python train.py --num_hidden_layers=9 --hidden_size=224 --num_attention_heads=4 --num_key_value_heads=1 --head_dim=64 --intermediate_size=896 --vocab_size=2505 --hidden_act="swiglu" --norm="rmsnorm" --norm_place="pre" --norm_eps=1e-05 --positions="rope" --rope_theta=10000.0 --rope_fraction=1.0 --qk_norm=false --attn_scale=0.125 --bias="none" --tie_word_embeddings=false --parallel_block=false --init="uniform" --init_std_qkv=0.0344 --init_std_o=0.0322 --init_std_up=0.0344 --init_std_down=0.0 --optimizer="laprop" --learning_rate=0.00109 --lr_mult_o=0.734 --beta1=0.9 --beta2=0.98 --lr_head=0.00423 --warmup_steps=454 --schedule="wsd" --decay_fraction=0.915 --decay_shape="linear" --final_lr_fraction=0.0 --batch_tokens=16384 --max_seq_len=512 --doc_mask=true --z_loss=1e-05 --train_tokens=131400000 --max_steps=8021 --dataset="wikipedia_en"
MLP neurons of a small language model. Each row is named by its layer, matrix (gate and up: input weights) and neuron, and shows model dimensions 96-223. Each number is 500 + 50 x the weight over its row's rms, rounded and kept within 0 to 999. Numbers have three digits each. A neuron's up and down rows have the sign that makes its largest values positive.
A block is one neuron, or neurons of one layer that tend to fire together. After each block is what it responds to, as a language model described it from the Wikipedia text at the highest values.

L2.gate29:442453520576451508509553540511470488514471469548617407475434525384555495491568456529512527521504471466479550528529551506469372481573484479483508524454507472461511491546456464592514518488551494449433459409475546505587429420417424423520458466523428499481493548441531398457458574508486478519529478529534515533583461453565455440530491509540502433515664426418423539424509513356559428433526
L2.up29:449472423470450531518565507408477526479421483562570484530494540467506484385558545482497446542544499476537565457556499568455456493531457494495432552534468486504568419481470501508455491498497461537499406462504588534636498551468482404497528512529498530427513466487467509522465490499472476498403551548494377567451434484522599496424526559355543523535505523491497616508511448378534532541463
Description: Past-tense copula after subjects

L5.gate100:513550577556530489522475474554511504531508458510501471431492529633554509438530473564505490582592352472530493518526585495496590424426496485469455511441522582474349531428529559405548504493594491501556456483583519525511561413561544487462550532496489390545428568531484550453459499539500591463526472489462527566482463482533553510429555615451459505453463459518600431473432551476437537519583
L5.up100:512535454526492416375515588613472505446473503595495483487465572469444548503513424451461481474447494560439551536421499486522503433539557571463464591493435540539431490556525551498554574400497499481542513441366581478505437491485543525455526459562454509561544619518497475452461532535523427484551547449462421478519484496434518465500505517454522423518560472462581535428423512551466467434573
L5.gate128:494533475593526430519419511487547568569457488407591472446526481475579501455440581557527444461475428468545438460448437518519429381400503547438496505481571610429518532515491507517505518472494611523527487489572448500557497568477589450518556513482451451500509447527474538490526508548494471531439516497563511498505488532473601516547551512516531388544460539525496525469500604421518513484571
L5.up128:464370428498471459495495476558573659444510551495512471500420458562538542485466476406526498574566506414424468422476395515492521565472638552476551549457430542466399535489461500478479535511544453556516491512457515503481498520440472516455497465442472443465482596462485513539531487490471555521561454531489435376506457354532480416459511500384494482477539441519428540480490449395438511416550
L5.gate187:478563529434532594501450471567485558563496470526498438420465494520569493458545447462440482486497467527522546516578451447507617410523499535509492541501542571450498427558461493606587531508558504537508587443506565479469509508493476454535527513560450477470499509525477608586479420481521451489451484554422521500515559551410408548495541505374459498468485562473559547479557444538477616471450
L5.up187:575524515459536462549494459543446476524539462457469454445464549524577447546509422455573443581487475457416548576523415500533552471479494523513447469562500487533535452472534392447538449541487507512493546473449601492441543518503465438514574574577533483437429507552444603645435464605549462547425495486460510573556437557434470581453526557453458566527552500543490551497584471537415487521381
L5.gate458:534555476566542584479511527603589479457478500524605502407430482541472504390523494529422472562542524589548550585581562399449517493467431496511466511504486568418492516480568470510611515504599420473515512505542557500472474507510536450525401524546452519537479504522493539480528504498554501392549545520475559509475448525415448437490460594581521515458441455471435469430568485497503492508507
L5.up458:545530491480563484502509467530543444463492558472559474460416416563517440483471491553442456523525566589481569462486448478519515475516440498438506516530504492462617472480559438503626581482501544492482539508496550497476441503547547485604423509556489568525461570546507529489542523498576405417478532499488541505498444507477458483543501573484500525445506539547522490457543495517449465533441
L5.gate607:554414545542462438589505537553488414481486458453574438455526518462475490470505579429413492592512456397469530509656509511453374495513452494488490444454477538465547519409439524535425558504416504517547505498542472396486563543528472429584459532435463523626564508581499504471586434465516594596508532534548538469522480476470518545480505468503437464486509546554495516391469491482504555533486
L5.up607:571506585586442501485445412550505529526477509396404553536474529498454481522509578493535471500537467598467487530466457522525526515480545537520502568495560449573521495527485496436526544477416471489448545516595530499526466494446473449448512501524608465558520572519563675526448587451597508529530476490511424486519533471509443468395449551500391504482570493522474446468486594470486449401497
L5.gate697:486502505554597378496444487503491483539459516395502491549482467597425572572482529550576477525536513602612498463476548508570461447480569530504524508506456506506528529477414526508520575450509462531455478537423470491563460475458531512659545504509559471542557580551414569520481538538671500469503609431556599500475497523488522534496507487450489580404453446536483522500498504425514483508595
L5.up697:552529492538473568507568555555470538540405514490507421456465553510487516490536472500521498417505449493469514508490449483514552520522533573410414435482465534431514539386437500412521481451501499611611497612426549524509498520396524446515477540530478513478433540520457531519445446478522443473523492508457584497518604509441465555479520500399578595502530511484557398547470532498463496525492
L5.gate749:554572478481571511615465444562546525504454581508555476476462553506484425417458383543536538534534483492450444495539520465542526433526564494472439462578547530466511566434391507493547496426472481557611443529551495453502523515469550459544465470459425507581616646448520488397352517533523498497580478495484412476470527543471469442346477494536478531474513549547516482550509584407401502427538
L5.up749:486574478488520565565382476602516474469531558506419526539526467484350514484457449564552464499488383481547577543499529503513448432561560619543497487402478489525578456486440503505482420473492398478541425517545508503486432536482564542553494440479486533540501494578601666460469535511540559517580532526418538492454520352499478525462464479545435540605424488464478490411493560546536474480465
L5.gate770:517572538585451491530517437547560622479482518524501453462462460448475563494353532566560531487515422563594557549491548550547484520530529547387534503445503494515530511574523551462528434477516495451554500525468445500496559394487461510472503468517391535522612531532577535467543436416570580589591574578581541491452482495522447479465579504526469448548452519560425527510501462488544572468501
L5.up770:522609481536465502553534446547541588483437546546514499465576480480514509522444577469592486483599472542525551470448518601547437517501559517421501471469448474564533488643494514494550372540535598505533549516455460492468563438517464522448442501530542529482464552517554577513568530409571547557487563512535531523497482486519446485476549518552499489587444529528471512497493438457514545464476
Description: Forms of "to be"

L3.gate21:465443499432541466443454494472504394490622446517441433510466457446551532586506515499537431457462499480522526497447540481507465448523439506538556413485543584454484495505575415583506551603511511490427508505423532475489415510508453580509499458613508556475456424491525461552563504516432456601560543572487481498425450454531485421576465418577519450476490504495547583489468455533611444506536
L3.up21:500556467526482532415472490519528495494533630449544515568559526570522598515560516563498509472451563541510515473575585492615505477438539323440513509500518470468596552574417553463479487609475467515547542580464467504600485466492538508500544477525460492487499539401559522524543534395599494551509509468493505606516579637481526480517508423557536505428524480476381545541527519489526484505518
L3.gate88:478553512511469477449566505459469454410568500423576410532397491466582490551531549498519448460449537501540528482463428481495522503547451557502505427484502454494486553496542512438530435506487415471598509449411467482501470422507539385500543560491526477494620488582497510462555590532568511534439485466444517566398378527460461572491531499570586446462510484504496574446427455531443388525522
L3.up88:465541583512467605615440487484491594535561593475565431558577456508441562506471530438418604479479568409505546468474516458524444460451409542491484493467556490487538532513477554563437534574432451525543436485495434599491474536525468535414526436560506544494507512471534460568544528421381534460519468481375495558489473538525490469471518543477532546489526621555527504523463512441588537536545
L3.gate347:567402493519472481470465478523514441576611488446556403490462437464527505539514585494487594517505544406555456517478493500551577428436379443513467507573450532451536503524446557529495405445519476509509489518451521465506431498488489526563519566450458475420547524561485468583562544480496501522595621470462472475470505428498538492432360435489540573507485362441444474422494488419557564473540
L3.up347:457497486500464476422540493422460360509522530533496428446425408509531563550480532497539482386471568443582599389542474525529513520556510427516483484479551545592557518476507468555512571491478426417559386524413475479492431452466463436493371415506542506464552520518496487515472462451462565510426493513424464555490465438547467527487528444606503563553492449440482404538494525511547580414447
L3.gate415:508547495493551442463475487467447460471512532518619399490461456418510500476512456472436462459578546501519489503526515376503468529623449567467524481519578501447478478395452533583556550561529469522578523496488518515488420507542508510524521529506524507568578525529533353427581468473548557504476378470502476491458466567457570501482437574594523529471443569515471498449406466439439519545619
L3.up415:475571453462503468451541500516503459428580552481638445549482409400503522493585485502464528541631566513569577486501500552491465429528475483535511495484472465545519510425481538553567510543620437499525470493456528467526417478584480494479516541508507465454551515518551502551570561445477590469457538436534494506473449482486656522478425484516530518528516471496480465488379467344461489601559
L3.gate699:447405516558479455498487515474631568479578527401483545517575459489505501507470461542505511493489574516540444490530461556469513399438480518461504538494450504510556572502552498456430523476494404576569461490495525461482456499437453438442430497468432474523552565507460528436618485538460481474556549536496491511469442420525444514503464499486484636444580515495465412549527565395526477526482
L3.up699:564437536456431513419554450387561522560498477466511572504430553390578522543496552533558503600472484558495568457473483519482429488527435528561543531471500486559507475501494493538433540462437516503461411473518505466495457439585493487538415568539461533512558528503496467608514507464435496477499464498472443438426363588569418450556503534495557571418528498428501379545508437494469546480494
L3.gate703:583561442523518533529478525479516392472526520472493504443472478475490514486501470579438483413529535470574519535517500492510575442509538409443477402481416473480508579488583534442520550470440414522506543497523506557555426476456599498528505564561484418498496569463533587483494576483591488465466520436357499456440539489476513459394608403549493600406494507463576406443495558441513462487576
L3.up703:564483507428494472520437503519512466502566347446512501545411427544557462579492601514463530380497543519584451486586489440573461482418408472436455452601476487503478536504633450528453490512468455542550519478429532508460487531500492530475489485457530474433528525594479437452483556535429459388474491513494560514485523482428459571550499501526523471531423437475438588513495584508549626466513
L3.gate712:513550510510551581506545455391389529489572571492533451481510547436531560493451521585539399513552453559619564466502534516586478522583577591555496479508527601479540464483511533517509448530451482510486454409437523483534439500532611530545562564527535584617637479498532523491548555556506482477482459429467508518499576559445479458558523493481465430451463507497587552580420493523533556477505
L3.up712:427479487510605567503494496529494483525505461461492508524485442568429500573476589520474429475473497514557584460528524523455479549411477540497587411438576342540533431572514534481456493537436465477526480485464499484586509585422521586554522435473514622533508558507485504513485437505477483491526644499500469596453516461475379477537575525500404502431578556549562499424474502572505559479479
L3.gate769:520521439536431509489559403491544527541494498471531463484501499524518439526587487471531514557506459567571574451391546489499596488517492561556489543518539586502531542510451521514489486545511402506510470623424571488432503497493473510413488416534575481531433486529516544510478484497470474430480528534571471509506447477501585548421553514470553431501544439445525496580550459509520530474579
L3.up769:384558532567479566415459510557572466489548573449470426471522479534566535602482524497476485488517494456422584500478564526395519459528514475497553448507601449470638436453562525473453538586512483475546432442553423510553457470567461442504572488413465506502457500446501610563531525471499562523577519488488572504540484422544420521548579569576506522439439457444477543542452498546471482501522
Description: Digits after numeric separators

L2.gate837:486468383565487491468514456449498507470483488462544445493429512483533535411519521486473515425446591588571540507475470539455450467582495553522494387544463441443482483447513524514508524485553445473459431422546400522467403475463507470585419486480492515447503478464586470506548566469531561561417466515491442544362495478546508545508532598553460505459428441494460508472475508444587465415507
L2.up837:511518542501463505517391527465432508568414561496601565533497535460565528536555509548459534446461485434551559454475484464435528468500515472361517570482535561491554496572560500403515381442430452585617523556538517593545462495451521480475568451580494462482526548566450527512531570486520481441451531462547522475554506437439487524498601404504564428476474443440534527481473516489504456499529
Description: Numeral chunks in numbers

L3.gate87:515495494530534453476477506477538605507486505497484522526453503615513437470473450500467423562523482599534408503463483481489467471490528497531452581554403498513484375485505497445469514528466494560655435476533507545538588463511442447508448511513557487450496502587448560455483454539535494459499503559496544562498526478562401521482595574443500493503513574598543472492490565509494524489496
L3.up87:493456415496502518427488477524483549499438423590432566518548484437583530535598529482533513466437591537478532470471451441536524443473425438536448463514472542440526467506548507473513543470514464464480541518424492505490431431482504464480490493487522473487540535504530518548573552562583548432466394452577414578466463511511601426503557563522521520471454496469498560569412537435420414425534
L3.gate110:526574524510519450526499514515435523568544382541549470504487565528542336526568458416435565481583428473501443493454454442507506532568516484524472493605498476499489506451578500503504408525533544513563538500453480522448516413485510443520597480499535477434515468464496533521495560442425397462542449433542428504535516472576607558544499542472515482510495510497491451513505495435594510437660
L3.up110:528551510608483526492448508512509543481486439560421461453553526491466466456527447526503496357497455495523403476484502507515500494448496531432463414532509542543495445474524459562537523470544531524588575526498483511461519462406509551448554592524513452360471523434486604402484606476458560493503475483512457470523471445481612524494520485490487398474492511507480531589438464495564499565513
L3.gate337:490516526390511536504465546525533596590448495429473587426470471434535531501438460583550491566512599555540442533584495470539460454562436496535435429527472531596517533594485507504494491535483526440522529457594459521485435433527592400491441489520512506434576506473526387507398537428536546512440595427494472537565562487509504521396516479496547443492474542493477532561563557402486446560514
L3.up337:515567398541579477507510512494560564521517490464469478500580541449457488474509369518492490453555596508552495473517556548488528418519433455486432416523414510610523524498517560478493556539542533438526450496460519598482513465475538433381571372455479542450516504469556542499481463557423513486492591485528576543515567488437538532541497486484602541538533545453519547525523569463569414527535
L3.gate430:537514480522486528500572477523562514560542513494497484505413503497354565560546443457496520604440461514520464487446517556488498492482410528597478478560445522526466476520553428564480534452422523562572510476500451497435525482410408501483496449467606548545456491566417414510427397477470455440631552451422495485610430469464431508543499483592550493459533426530471445561555569593523420497497
L3.up430:537466499470436461532556419544510535493590487466499504559449525447496421567558469422497545486487527509499501538415501458495523536578451518483400521507539570611500542542590490520454534451475567546477454441444485440563540453511514478488497569467564517542516582401561469555507482382466546457534444509490560442568509386520451441438378476582512493579517449530547511586581473566451489501538
L3.gate555:555484569464508392491578515423536498516512411506507451488415541391599474499503459483422524585548520444542490494514442488480565581630454517510455493526485588542541504537505523470492542459447531543468484511559444524452472470490504439510400538472485494488570488429495590481580427553469449478469551524510483498507474504497531498520436474511584498588461542588464477463574461422506517522525
L3.up555:514484491503535487482540577492463498588497498503550394523484563514498466498534482557457521553528529540556448507602426630497417582583488512558368449572455535512447500461482507476494494395484463442577478439563483539485476517385483475549551484427460451567486519542492458467521481448468501490370554512503477539487510505559534538513469565576579582467505459597488395485471518432441417498458
L3.gate629:499547481484483428576503488505535645542462401515439467539516587587438439473373485475393562556518459533559464621489432467536485408494566522536538467481529547464426508378417570515472519473551500533470499538524513493509521468476387604427430488436448592539531491497554460522619479638378545542464438479476534441473460467409574551526522486479503569496488527531486519415500500492457540527476
L3.up629:559447465666484553550505503530526512519438527557474547522418459607505490531535506459541601489471454549454512443433503481452518485444468470513502528545535469470472491514502460426515505519392562452532489491502532577446471479501543502503450517516536430486524499484513502503480621548475478469635522543332419480491514505606529491472475518427542517444547440484522484571464543561490579513447
L3.gate784:586464514588550458489397555474492598478474421576521525417418540459481437411541445489432390570510625500446419514401520502500591548463514619550449510480414542536490535504487498468519513502463586528524514559544508542387541542501571485540487612472518517391479518519484464469440482464457464425522503409470502548534560508447449488527477511576462439479467582505515492462483490476522425472516
L3.up784:449492480498540462516553505344444557489517596527446554562553450480490426469506499484562475601507528558402500511523553469599466516511437588504539557561507496519444456490506447377523546498489493552530538573430461546505555463560469555467401502421508467404525501503505520572452479489438505454468495452486436500531491607548444526583491497476472415407498572487505527534479502490466473489537
L3.gate808:478479606556421412606454548465407556597462438514534447495396613555497525424433553427417499505537561561561476569426491536476434516486512578480506502504424509587513412478493467484456527460532550531506523473493499466559467483485507481576526574465594545419412432450469493500538476522440530451504461516466529561529497527457541587571414549425531497555510554547494531517453498520555470519503
L3.up808:471517491589461392553503386539497538541467546513497453513494545499476611548412525514559417462540391546534513567473405539542463531509541616508528444523518489518545517549511443473554545541487447455560495429534504560510601492466567499481548497482583537437526620510485631551412515448400493403504437540456496426644494423508586466541441508451445438509476440462469479502523491521479449408477
Description: Start of titles and rows

L3.gate204:528522505485513479496495514554462434483520483515556395522397446547492472434502441476539560460518549465453476480493442446569507528482516506475509513422406538478510530525381457463522532373444523477454600516579533450505459519438602509539408516573481570583558532506506526417519565497552525542482495485448410404473516442431438431468390414468540558482558473554566536452523524492537506424505
L3.up204:517481565475538507591498601474527497504517486476593505538435481525524490501395557495479611484473561471533434544519544512478540463425522468492536505425436446478524470460406523424513475415462613579445542521494500538422619549450475481548443561429406529498531526513533400388501533532511505554532504576533545473488581599447430518528568447498490511545522503550531503416526542493517545512436
L3.gate219:590519559457603487516382576519600560484504490489467462408445400540433448495472586548464491466510530430496388481525490382508511470460515493446493493463515555498526449450455615471545539409494568458538560576551486464459559499471641568558485477493431501580564459577505535416520545492480499459501560523545526471525577547420463457535494466481495527522479567501490495340566574528553555479512
L3.up219:625544531453619433501390533576545498482395531440538564430468447537432400459418561577546549516520502464444489418509517489599544434506530471443484468505456497500554484515458451468547487353438503528435565552441538441449546515487594531542557441585448563559560462556524554465501519447544484449527553508588517475425609541454456443486482486522483551573458524504584508458494557511473503462489
L3.gate256:458462591473575525486440508474486508537423494399541514479499590473507498434414606507596514511459574615474552529532481502469398476542583516451554444537504509497504496478468440547494496490485437471451582559565479516444477514524519553413497482549531523540644529545568409433553553540536582549503498462479553510510493560464489564439517505499528585502520488566585442510484523484616571495507
L3.up256:414550576455443471532524622541518534620492539424566558506557541393468477453466480408468580470463626377412478524499552531466525547503498527469505568465519478538476455564451506464455500513470480410455554536519467509459555528533473511434513597431546521522570448516544379467456529473436593502513502496488541416548540540529521486395393491503494445596491528516485401458441553579491519461530
L3.gate375:583454499550492437498501398599503520397610457578482512606411498487456485539471504485531472539412403472529518503452577537415469500430493432466532472528446558441479501528561484481500579389461566466556556548457530538509511554490493491567410564534508488487511545557516558569473531548452524434584536534471501464538519474569495379517458458438517425471509469532549485478559516544527525486468
L3.up375:535488422614569451512520497552573434487632416443465482560442483603511511538470496533399519548447492512524484500511522488375497462414472479557603502436445552456446455473578463466482538500541555390525497534496472508582605439523473427522531544503445474530526523443488529603499547517488497518480536566471528553457509445565543482582492457472493541499506455533491439500537537551466502527426
L3.gate408:527471425522503495570571513527515459424508541467449496406512550393461503473545535588544559500530444531517537496570501510447373514436552479462473506515504484501537471614441465447494574590453462475410461439541536521497445512544528465468426564628558493570609436555484417408450520502479506560457545518531469500525512454496482547493467390498499464586452583518571506401494524450559551461494
L3.up408:500513488448502505536542515574609447566615526483517470368532479376449437472429591493514575552586488579469498517500588491472437502526588461484493499534555524398514480629451510532496523539420511545419504479476515483496496399507510464470448564513581512559561438551503415444537516508406549564537450526581517481486481576454459546477507370535419490616476558532493524393492499530491492451544
L3.gate597:497554475567458518441433465572642518476477513511574519504478490582382498401525588544426511524481491544527611510521524529490519472489520475526563586514490541503460531493480549484500508352481487472464518495523550561525552485477512547567493501534461549513466561513464544472493596587503482570554557537464419453513453536544457443544512517609436590469490511426461413442570449553434484559593
L3.up597:509529511566522573540433527571583465521461443478618625581537523488528478415453548530445466530468481516469560426479493532581487420533563519455568537464438548475575572535476548409537514397503488530490582438512464540499478472536473497604574507606476516519448498527513514380557628533467458565570588551459537514516555552501460497433551546535398547504519550486472463472547475505533455557544
L3.gate651:502581475498532505547543479526470490531536509500451421463461509467540468525538526474556539509480433565612568553501538533485507436523533558600522598490495563476491564510428503431512446448513417438594538415505580589480524516498567583502498527549403453503442583520542531471495475502626628480554476487416501485485437465521483504464430489552513491514417479504501531489540416463541598436513
L3.up651:425432494556488503552541508535601455477444494458520451541531541569455515511524570504501492348555516482425470448519551442509475462455508441443457465464419455458576513477427601400520440440492466532544458505510489560540435577424571415538448618530390523469524452554541519482605532516536494454513533546401560503500477560450514555437538486556495594462606494511550501414466525472512491529543
L3.gate843:531526486482485450533572504581489475395570449414504501481377497437485495537475496440516612497428476502402509555628495522428534479581481577474495453512546494457500490473427508490479531471497509448557434475591469490453578383534527467465502569528520567586589590552619522479383598557426592509465450444575528495538553502443517531404490508521414496537461567534533489518518501531542565467594
L3.up843:496563508428490482507548516603465519421537462526468587491469468355482489548520492462579533450470523581470519441558513532542515507555583488425574465470560392515485547443315476495425529489475516477482549465539475471450544488568512516459495487612507509524563566498571514485486526554437544508415514512572507536495561503456436519507413501552467536516546610521583498513448484434646544486530
Description: Post-auxiliary adverbs

L5.gate50:484489477462481537494477376454599532548581484473498580501557582477504490410464458466498521515506474464515460546520451477456549493490540430514541476450400523467468522475572540477516362513552469464515517511570474416573562389520508516415473506467550498497542516457486485587397466512519490491465447407558582479557488593464566516531649490524490493488487446523515492531499515474541542478491
L5.up50:487435419493503467536494473435485480560555521449469502549503591469498442507499474474541545491551461486658498445511437509553535537463489470578509510434442517480539434548542552508446458508511517451544545470532485439455570439508500473475506468508579460460536543533484550501426506490530443493420543390560499515496425493500568569532605602531505434552522479541558496547462551426553499453494
L5.gate96:409462471561488507517553559563522509534478496504489469506477550438385399445476484529499434481518512479419595463473482537495435419422524421462501445508573582571473517466408522453488531451453420486551475553525560471554571500474493424466426551546517512463534492470422505505495564468549570488534519496526562464374453469414517481576438459536447515513499484497479476565429546466576481484487
L5.up96:502474446501469682569557550539612506541498522600499446533454506437469506453480539566499474434471496540488448537512493479503476421496453480481583477494484571450435477470515548560518515492412455533478511475467498424555506334510555546361495447498493560464491579508471461507507533560491596451529405455488544516473548507349508429490469419437437507440482503492483563556456500474467491489520
L5.gate185:509473532544560519500376527552502649496528458483521543546512606473556458523431495549467556387439512549485534540495573469465563503585543448475519472532511526490582566466485591458537539467480468473491439468555474576395562471483603450544496506469429514456479565423490395429529421520489554470531479527552543520451534526509488499486482407499458482460505635483432482538465464467471489450517
L5.up185:540347496528501471443402566499518558479479445564567524556510617511516458521563444507501452518515502532486542517509507496490558464552472401493488462532481478512524608481517526429504544445467536475468520458473390458427576538418606507594598470443480505478394552530490502516525503465500427575439483547529517585474531501510569540540552465430512508489560512465451506575404510489473434512507
L5.gate341:567494524474540467496452501526567668523533466466595409520520587505540446571411473507475613494590453547513462425510441454492449494519473563520537502565497508504425447466494482534455478502523521406485469527559382429473498521512548443503523531472475543499416545532468521579467470450432457550563412589491453508464489539471529564481454548570460538534483552557391478545507514469557443421601
L5.up341:483529466605452464537537525588497504571522469530516479523486531480573558403431517567566551468570454456618471455600574543523466521450552511448640485442450582539553525487557531493525416499580455495537517480535396582465544529502430501436519604454472416456484525444451469473466530631571492502564540520483466502498464446580530527513577542603466520522550502480464516514444529484552507451483
L5.gate473:501401421533532581378518431541605490472506430498558506568477517510490527466538628515482485443536602506449517464624493578481496446465540503537571408502521548403492583535514482433484457472575474425489540471550395512524416403498397534532524419521523559525529436468554511531553477640461488525496539518542557527474561464491500487480469446486434517553529535504519449462491569536528485461486
L5.up473:533455451493497486541613493501567584416623498535539402546422495408485426423427565530548516410506554536401506458538582465535466446552430457474555473513501477506422546636501416375421564476559562411460525529533464529482430525465564445468474512480403468494555499499530443451459441516480543508582492500552481476492512532458446447435480549454523468466495659501461535424530581545531478470479
L5.gate604:473470473410471526501472418501636487489527449490445531506482499602442484504595493555493581589535471605522576545497466455444458527519557455483433462531479541470531513560524516481520525566506402483503516447567507595499583527499560412536484491573482474488472495581462452536579571523487559472437441637525479494507464440526527498486482459447456467551552492581557444461563494538507500448545
L5.up604:470507481503449559496432477514538479508466457532444454534448444532469483507533560544599438422531485528552532520478487511474429496479545446497424432595559602470523510529475462482536443549483388496479592521531474547490569470589566445472480522510606406424535491486511489527594544459569543443385530521485459429507409478531552594476530456476594484595441467509482537526468551554583525526456
L5.gate700:469537460498369582485483469486489567557443517561466547565460587450547512495396438461584493477414469533539491420567429508420509431474427441499476468471533554505531503501442606491483447547486482426556488515540463524511560473452443435441500557469437499511527552477511462535451502393520554469490528504515433571490479525459491475478528496618431518491489511466556541600505486473521500521579
L5.up700:536513530403551450488501594494435510380565387510517454467525514514415468488528550514483394486577425356521450548620436514475519472479526437592469414487459618523553476541515507505412494402507483446578503507554532461496559507469506382521489509495436520507441486592451500385437493497536491437430541466509546496535479493576502574515541462480465526533529427641498499497523495520452454558456
L5.gate760:454546486571573533465458478512413549446570452502471531470460640465496568519459537507543508441448441478539441590511550552541594567553493522568500451481495586430456551622460457540478550526425478465559473457506481469490456473506581450518525494470536524504438476437497567584418548529500537527549596370528498479477565526468527438563512524529409418551557547488543535538517568532552435477515
L5.up760:523449482483485413471444545520541552492507459478533511581487555472601461552537520474520512509461468510485441481463522473420458504454530479509512499536409591412436452528455473449451520544564556566529495456536438561605504453498482391535467442513450445417436486541520482447568510498507511558449456462540486543401531483462512560512391566472464515577515399543471558530364563494493429443491
Description: Start of names and titles

L2.gate424:518471574501431581490496480408496400472439430519442473560575537513475486440570549564481538527489558567448577492397444445525490545526508514548452518544488493538519490514479525429417476502469462539509513477600399537520545437510554476472515436529532503511470524521438504506433444454473496470502481588590477535517476567450495616492492570535449487546597462529558473479486472460530501406432
L2.up424:528475540480440605582407387476523519515386509641464543494534435472488555436548517535575438476512518523522602451518519609533457507443460495420442448538405532499532562540463561468523393501426410579544450552482453551567565536572569502480588457560549467492494492513421448545536526415583505538459455494502460498530463526470528507518535553456484362589507486499447564418442455383452505504423
Description: Spacing before unusual tokens

L5.gate215:502595554494562486492495478453406525417461492453468542476545567447446463572548450536454407452456542562466570477460491459579531503547506527514453473495505466579556503478651589478549489478461401462578519464488476457466502480502556450537546537538501441602577436454488546531516505443575529459525453462481508553442556404521441531497532490576532565533474556502445493452433431411581400533496
L5.up215:493570533519461459549443539519543455444504534423581452456522482497584444403556571439457555563499485539447533459461523490580546554498500529494548481563504534496511561465519490526497505430492454521543584407433571510476511551491465542471550446537530471478557493442557591564387536484491551484521477595570517400509648545499467506521500494496433566524462612502524454529513568472480468492497
L5.gate250:531539532419562534586437510496455446500462509439570409416409546496533538475464479542429530520505494547486497552531481554503478567557524519493565452542558408548402528500538507539567495473515499536470571365568477542501425524430519414527579450498440445531442540462470430604381443503492431533470555508467563509482552542476498473458418524500520419438518653532501448484475493490523549477506
L5.up250:531474587510488515583655550436516434425502428624549515520488472503429531442527530517407575489489556646486513425504449458565532528601504465500542512505499452533530513533490516546488548525505421515444549476511483424499473482444534591489482580479549405528539489523519520470409522522507495466501492483534455496543538561462453541413606485538442541468487463427432510470468453473493446491470
L5.gate335:487512543383477473483468372528508549446562498436515576487427571544471381441536510423490455454488518531435499533478535452497413562439614554512451540517379507410439543514576507478414553545463540614513459559542475451474546459536432452486488493599639471498504443478597573475569539519539597497499482452558547508531489441416525536454445572409468469577498564558546530457544575510461446493465
L5.up335:510498586472499501426395494502444497469478480433460542507570641506486467377482487490414456460397497443482440420507513540494544513561516589507495469447518553458472453424424544365481511482583562497577473516547439493498529495562564499500539505571524424564439520422396503484469528465429509471483479463468579456505532508494515560477533517507487564553462620482572514517538576517586473463621
L5.gate636:452503444482529515553431537511512550530505515414535514495475497384601548589465591444520525445431531429501544496437508431567425566553505518455599502520532490534474554427426595457486535483576540502479474582546483533499431475490514576518585519538415512448565415492569529452499622518508554501446468525439460473462554509499440562494476527473535449519441480548459470493392613478469492599476
L5.up636:471435456454464518505462527395471467447327496467540557606472390532513496478482534442502472514573540569530499418501403543567507474489529586501428540478545482478526484474507530456572454430547563505547590570504534573503417496480581485562533420401544424410564425455495499519579534461546518480466441498456496423508483458561478498507484398530562551569461526542532543526494536445576440424490
L5.gate712:600583538412521456412553493452492496467622543444494463488378556466529491418478420454529573519518478536402547508519455507562449562567518473596508525529554572400498567415501529508503494471452501545474499484521528506580454425581486483419473566530416524543519521518516467467369488571462457447530498508651524471563576540511502481404425579473469528553542542554462445524595409488401399403536
L5.up712:559486544478450410491467456519505523475544575439461420490434473463464557511456475562475524537490505516395490556499454595579625444474535555437488488505410439515461477423503495482480423465518397498471400447533488526430448435397461364486528512589468549468538500578545444580480515474577490484542495508558529452504521540471561474501508410519534441553440544488449527513490458624443567488488
L5.gate719:447449490429460447368520544494566434523509516490430478469438528414546485491497477450450549586570474534533536497467490439417499428469515535517589406449499467503542445524525589475430456498564475473471442490557455503453513499494435407508434487462534520512506450419492552561546548554469512513508511534522458583458432441592509482558514447502472482526460435449525443498423531531530511476500
L5.up719:502523519483483428535430546524519566550461419507543549467580495481567395608517538511526508499496595544411467459458554530447606556530389457437485498529497426529602434537489531501413450444467513482471483463534448493432453508444529431441533619468563482447521524526450507591512492450554561481389530557468460538452458485562482596427621549546504542496474449483467377432399538505482518524550
L5.gate834:490437569403465564468498426499502599482575486502633507523466583431516483466519505616515572513480493452517492446505463587635466551595499456516390489548417450526449500546499545482479438557487503516461485397527494411513578575438514574460545483456455492465546424456520513528441475523533446485521488461545418475456560573463420506494510525467452499556480550513423459458439430478469523544421
L5.up834:512463516525536485577500483571560490430603524558439502567308560512403442458441478439417479552481478510544562511499561502486481536525490406457565413475492427435476586547569495468506487457524506509524552515513535545464450452516459433549446504580494480540495553531518590500425583565511559494523634445427527542483560481506458469527538502441510471496486427563542434447603427532538510494587
L5.gate886:531537431426530567500532533462492475410492555505552516551397567398512456538465488550435478421467432575457569552562546469588474537588550586568572472533466512492443514564504456528469508604426513609492477585415526505487464496476565431556510540510452547587590572545484476430394434507503521501527473523477557532510504486521493516460488455468465449503467530519519544466504466534407372427492
L5.up886:479422590535521467500422493568514440500551571522472541500474477526467510467504493410558499542535562451493508531319478488475469537460580457523540449511423549469486582412534509509532424394504537476441522456524553489530468546571403479538450390535487426514498483445543550521568591449483502597435415564604456423543514456499467495589396520538514397579397495531479508513561431466543506477528
Description: Structured-field token fragments